Weights of a small transformer language model.
Architecture: LayerNorm before each block, learned positions.
Training: 612M tokens, 4673 steps.
MLP neurons of a small language model. Each row is named by its layer, matrix (up: input weights; down: output weights) and neuron, and shows model dimensions 32-95. Each number is 128 + 24 x the weight over its row's rms, rounded and kept within 0 to 255.
After each neuron's rows, "fires on" lists the tokens most often at its 100 highest values on Wikipedia text that the model never trained on.

L3.up883 [113 117 114  82 100 111 147  82 136  94  99 128 161 109 160 127 105 105 105 208 127 120 117 158 127 115 138 137  78 124 124 154 108 117 131 136 105 127 151 152 149 147 113 109 138  86 126 132 121 117 112 133 141 135 133 135 151 164 128 150 112 121 126 106]
L3.down883 [110 149 131 104 109  92 177 155 153 115 137 124 102 128 102 125  94 165 112 167 103 115 131 118  93 144 139 158 123 185 101 131  87 114 147 155  82 130 154 128 160 154 135  78 180 127 129 110 144 161 138 131 127 145 107 127 115 153 158 114 142 151 144  93]
fires on: "K", "k", " k", "ok", "isk", " Kal"

L3.up1341 [129 125 166 113 121 127 151  96  96 113 130 127 116 120 140 129 154 157 105 149 125  61  84 147 135 151 103  74  98 114  98 121 139 133 136 119  94  96 151 140 122  91 118 127 118 100  88 129 114 134 143 159 143 156 146 125 128 181 143 139 139 114 113 117]
L3.down1341 [169 143 152 129 170 120  72 168 142 153 148 122 115 153  98 153 112 100  98 122 154 135 135 130 110 133 142 150  85 133 105 113 103 130 104 119 173 109 136 144 119 123 127 113 166  86 124 157 126 117  94 151 111 128 111 164 143 133 134 156 117 146  98  94]
fires on: "ie", "ied", "ene", "une"

L2.up273 [141 103 145 136 138 155 109 120 118 147 135 118  91 144 104 141 125 147 125 144 122 103 139 106 140 135 123 107 166  95 122 106 116 128 115 153 145  94 115 125 129 105 113 110  95 127 154 164 113 136 146 150  76 125 163 124 126 131 160 128 100 143 190 151]
L2.down273 [172 130 145 127  91 129  77 122  91 124 128 144 137 134 145 100 193 134 138  92 109 103 118 134 156 106 104  98 112 180 160 143 135 126 126  93 125 143 127 159 120 115 121 118 121 102 162 129 111 113  97 123 179 123 158 112 145 128 121 125 115 128 115 107]
fires on: ") | ", " | ", ") ", " | April ", " | January "

L2.up1816 [151 130 151 125 142 121 162 115 132 134 172 166 113 104 114  99 152 135 115 107 127  88 145 148 120 103 120 132 148 124 114 165 106 153 134  63 118 109 127 204  87 110 102 143 165 137 157 101  80  98 168 149  86 114  86 132 166 199 117 177 137 138 114 160]
L2.down1816 [130 110 167 206 130 143 133 178 113 109 135 129 116 117 120 101 115 152 152 117 172 151  89 141  93 156 117 147 159 127 122 129 126 102 113 119 143 143 142 117 166 174 119 166 171 112  80 170 114 122 119 197 124 133 118 120 128 130 148 178 103 146 115 125]
fires on: " U", " Grand", "U", " Festival", " Grande"

L3.up1705 [ 86 144 122 135 122 100  88  99 180 172  97 146 140 150 125 103 118 127 148 144 165 131 167 123 122 167 171 151 136 106 208 112 114 114 144 128 148 119 157 148 132 125 118 108 158 104 121 142 119 188 149 105  94 129 139  91 143 130 138 133 146 135 143 131]
L3.down1705 [149 128 151 109 113 119 126 130 120 114  99 129  90 131 141 143  98 132 112 158 151  99 135 115 110 118  87 118 127 127 122 177 137 130 148  98 132 117 126 143 123 136 100 194  87 130  94 109 129 152 136 109 140  99 107 140 138 139  91 105 138 134 174 131]
fires on: " |", " of the", " reg"

L3.up259 [111 105 141 142 149  84 118 117 133 116 116  88 131 117 119 140 117 115 128 149 132 127 152 121 126 133 141 122 158 120 108 161 154 141 157 106 132  98 130 116 145 143 162 144 142  97  92 158  88 129 161 123 102 100 116 131  91  92 126 116 130 131 115 104]
L3.down259 [131 122 132 167 161  90 162 141 139 100 101 123 115 135 118  94 127 151  99 159  88  77 147 114  77 128  98 181 119 173 115 116 144 139 111 115 145 154 160 136 121 149 121 132 128 120 112 141  61 141 151 108 125 164 146 138 161 166 142 115 166 148 191 117]
fires on: "id", "end", "1"

L3.up1674 [133 158  85  98 170 103  82 119 112 143 112  99 106 130  68 158 125 160 132 121 149 104 136 139 122 119 127 135 144 139 127 162 151 121 157 139 139 113 127 123 138 113 119 127 114 122 119  88 117 121 117 147 134 135 109 136  98 165 141 139 125 115 105 111]
L3.down1674 [145 110 193 149 188 106 130 125 114 140  93 123 145 133 108 150 148 114 163 100 155  96  90 135 147 113 183 130 127 144 118 169 146 118 143 132 139 151  94 139 115 115 153 113  66  80 142 118 144 108  95 166  97 120 146 144  83 117 105 152 108 120 118 117]
fires on: ")", "s)", "]", ")\"", "\")"

L2.up1640 [115 136  84 132 119 113 125 107 125 113 101 157 142 121 119 113 102 104 158 127 113 117 155  83  92 169 116  94 143 128 100 126 147 125 162 156 151 114 131 181 136 103 146  75 116 175 100 141 128 100 126 141  98 109 132 103 137 133 133 121  78 122 115 159]
L2.down1640 [107 111  99 122 140 104 167 116  81 135 106 121 131 165 108 139 137 140 172 105 128 112 178 120 111 147 123 144 145 140 135  84 134 118 134 146  63 128 119 127 162 158 141 213 151 149 152 138 134  90 107 128 155  62  90 131 133 147 145 104 173 146 128 162]
fires on: "av", "ina", "P", "inn", " market", "orn"

L3.up835 [142 162 151 141 137 132 103 134 119 165 114  80 102 165 129 123 118 119 147  95 136 138 116 103 138 147 101  56 131  84 137 146 156  83 120 133 148 137 123 151 149 156 117 139 137 122  91 156 110 102 124 127 159 103  88 163 138 127 102 137 102 165 131 168]
L3.down835 [133 166  78 145 112 114 114 138 118 144  92 114 166 124 121 102 157 133 133 157 141 114 118 119 113  98 126  95  85 129 107  78 117 154 142 110 107 128  97 104  82 121 104 112  97  94 151  92 117 115 134 130 142 112  89  99 164 119 125 106 133 138 155 110]
fires on: "f", " show", "F", "MA", "ver", "af"

L2.up847 [ 60 141  96 136 131 118 140 188 145 134 129 102 131 159  99 113 148 137 136 135 111 154 100  78 134 103 147 142 104  90 140  97  70 119 139 106 154 140 204  97 124 129 140  91 120 155  89  99 141 147 116  80 142 114 116 136 137 122  88 124 136 150 113 129]
L2.down847 [137 140 125 144 124 120 135 175 162 138 122 119 108 122 117 147  84 124 161  94 144 150 141 106 124 107 102 171 145 157 157 114 110 129 132 131  82 128 142 115 129 150  90 133 157 123 125 140 103 117 141  80 161 142 132 105 122  87 135 114 153  97 108 149]
fires on: " government", " military", " Navy", " Government", " royal", " Marine Corps"

L3.up881 [142  95 145 140 155 102 115 151 108 158 155 110 164 123 125 109 117 144 151 145 167 122 115  98 143 119  78 137 141  95 159 137 125 127 130 125 125 120 175 138 142 123 166 143  99 124 132 176  86 110 115 161  86  86 106 106  98 132 150 136 103 172  86 126]
L3.down881 [135 171 172 109  78 106  99 149  98 138  93  83 146 127 128 161  98 131  99 131 145 120 164 131 138 132 161 114 122 125 150 177 126 139  93 103 160 119 117 178 112 147 150  80  97 133 120 148  89 118 108 107 117 110 165 104 144 156 132 143 116 141 112 121]
fires on: "1", "9", "5", "3"

L2.up192 [136  93  96 138 115 102 150 101 142 108 183 128 117 154 100 112 133 101 140 160 116  76  85 141 123 134 123 149 132 137 136 124 138 132 123  73 115 111 120 155  97 140  75 120 155 172 147 141  45 132 144 124 123 131 130 144 137 130 102 132 152 141 138 113]
L2.down192 [128  68 130 139 123 126 138 162 123 115 163 153 143 134  67 117 145 135 126 155 143 148 106 127 154 161 139 105 115 118  90 103 135 159 146 133 121 152 133 107  90 111 143 168 100 151 155  99 116 130 143 113 133 105 149  99 123 157  74 139 164  90 131 133]
fires on: " E", " Europe", " Centre", " Pal", " o", " well"

L2.up1436 [153 113 133 125 169 131 165 106  92 129 125 138 126 145 141 136 138 124 132 110 115 142 123 103  91 120 150 122 124 116 133 172 123  97 138 137 173 106 125 173 127 123 104 142 172 118 141 132 125 119  81 148 149  85 102 107 137 141 116 128  58 126 144 114]
L2.down1436 [150 156 114 162 135 133 147 153 118 114 134 127 176 150 154 156 112 130 126 136 151 139  85 128  92  89 112 140 123 136 154 100 133 148 118 115 136  98 116 148  98 149 116 148 103 152 147 108 127  81 112 166 124 160 152  94 133 150 143 116 137 128 137 155]
fires on: "one", "ee", " point", "ush", "ue", "oe"

L2.up325 [141  92 121 125 121 121  96 112 140 158 149  87  97 152 151 158 110 159 140 172 116 132 143  92 140  95  73 157 119 115 133 154 136 135 107 147 173 121 141 136 143 137 110  97 130 134  85 155 173  96 106 156 132 127  90 120 131 144  97 115 115  86 160 125]
L2.down325 [131 132 120  90 203 149 144  86 191 123  89 157 141 154 105 133 138 118 118 102 102 107 144 131 124 127 113 132 124 143 156 108 140 110 102 119 119 139 112 167 111 115  94 116  96  92 127 202 105 109 125  96 120 147 140 152  84 116 117 156 106  99 144 109]
fires on: " | | | |", "; —;", "- Preceded by:", "; —; —;"

L3.up740 [150 123 142 121 137 157 124 132 101 138 107 152 173 104  76 144 147 126 109 133 148 136 140 142 107 154 124 104 112 158 153 125 111 117 137 109 158 126 134 111 124 113 135  86 165 110 163 149 120 142 160 118 133 151  97 152 120 175 101 118 123 107 145 159]
L3.down740 [ 92 166 127 157 112 174  84 137 135  90  83 151 185 167 117 125 113 182 138 118 166 129 150 111 100 158 115 112  83 106 109 173 111 154 149 100 163 123 163 139 124 136 118 118 154 103  95 132 151 126 110 143 111 115 111 153 121 144 104 133 157 133 154 148]
fires on: "V", " Z", "az", " z", "ax", "aj"

L3.up1775 [ 89 149 104 110 150  82 134 136 118 124 117  93 116 156  66 156 126 163 157 132 129 107  83 107 136 111 120 156 165 172 141  96 117  90 136 145 152 108 102 129 146 123 111 139 100 124 145  98 110 117 101 157 143 124 109 164  93 132 145 167 120 106 122 132]
L3.down1775 [112 109 193 143 165  80 137 110 132 133 103 119 158 149  70 163 144 123 142 118 144  96  86 132 125 118 144 116 133 174 137 147 133 119 141 145 147 133 109 136 114 110 130 145  78  52 159 128 139 102  84 168  96 108 170 141  86 118 125 144 104 103 118 116]
fires on: ")", "]", ") ", ")\"", "\")", "er)"

L3.up640 [143 131 131 152 128 105  96 150 133 121 138 161 159 114 118 103 162 181 134 100 179  98 154 129 108 130 114 127 188 125  90 117 135 149 118 156 122 154 131 104 132  95 141  97 101 143 139 121  82 133 114 129 121 162 173 132 144  94 115 148 123 116  83 105]
L3.down640 [114 114 145 136 122 103 128 157 137 128  65 153 136 114 120  58 123 126 104 142 110 128 163 126 122 152 100 162 118 126  79 144 132 124 109 116 128 130 135 176  95 122 135 165 101 149 126 123 139 130 130  90 149 142 132  91 127 165 128 148 187 177  98 130]
fires on: "ion", " him", "es", "ing them"

L3.up969 [104  94 142 137 153 158 141 109 113 151 111  95 122 141 125 165 200 140 122 165 118 128  90 119 118 122 121  76 111 145 199 134 117  96 135 154 139 125 135  88 115  79 136 139 144 117 134 140 100 131 119 120 101  75  84 126 140  99 167 122  88 123 134  94]
L3.down969 [136 105 160 155 103 136  97 132 168 112  82 134 194 134 117 136 156 126 136 121 114 111 111 154 154 124 143 121 111 145 135 154 149 146 166 125 120 124 128 149  99 164 176  67 162 126 130 119 139 148  96 126 166 101 116 117 134 135 119 142 153 130 152 103]
fires on: ") | ", " | ", "\n", "ia | ", " can"

L2.up1558 [108 132 110 117 133 107 158 144 154 151 164 112  93 130 147 129 116 136 139 154  88 134 117 117 151 154 119  99 106 170 101 149 130 126 156 123 156 108 100 125 144 122 108  88 123 102  94 114 115 110 157 127 114 100 129 113 148 124 121  80 120 123  84 133]
L2.down1558 [162 115  93 116 143 128 121 119 111 116 108 135 120 136  72  80 103 182  80 143 143 122 138 122 117 110 108 134 118 111 119 131 107 165 135 135 194 123 141 110 130 143 130 135 149 112 145 148 119 123 135 139 130 107 150 125 171 150 101 128 112 153 163 148]
fires on: "end", "urn", "enn", "enc", " Ros"

L2.up1651 [ 84 127 163 120 156 162 142  99 109 100 134 125 117 178 123 129 153 131 159 149 108 127 153 104 108 120 138  93 136 125  85 122 122 147 147 145 111 138 137 161 125 158 109 146 108 152 128 145 125 114 130 131  85 132 147 112 150 125 100 135 117 122 163  89]
L2.down1651 [134 112 135 145 151 100 138 121  79 151 117 114 133 133 147 169 137 118 133  94 129 107 103 103 155 104  99  93 137 133 122  96  78 180 130 141 120 131 157 105  84 151 106 137 125 119 129 115 149 115 113 129 160 126 105 126 104 116 118 173 155 101 134 144]
fires on: "ig", " Big", " big", " sh"

L2.up2038 [118 114 117 143 130 143 118 136 133 151 122 201 112  87 116 116 114 114 114 135 130 118 141 151 194 123 122  87 123 122 101 124 153  90 126 162 164 130 157 139 132 108 117 145 125 159 164 156 131  86 129 149 168 114 104  88 128 135 104 133 149 175  94 103]
L2.down2038 [100 126  98 146 111 160 113 173 139 119 161 157 154 150 121 111  96 167 152 144 113 166 125 119 153  96 115 121 133 150  90 135  95 100 166 135  97 117 139 136 139 110 125 102  86 101 125 128  87 115 140 109 122 122 113 147 121 116 119 158 152 119 112 140]
fires on: "t", "ot", "ech", "ts", "ots", "pt"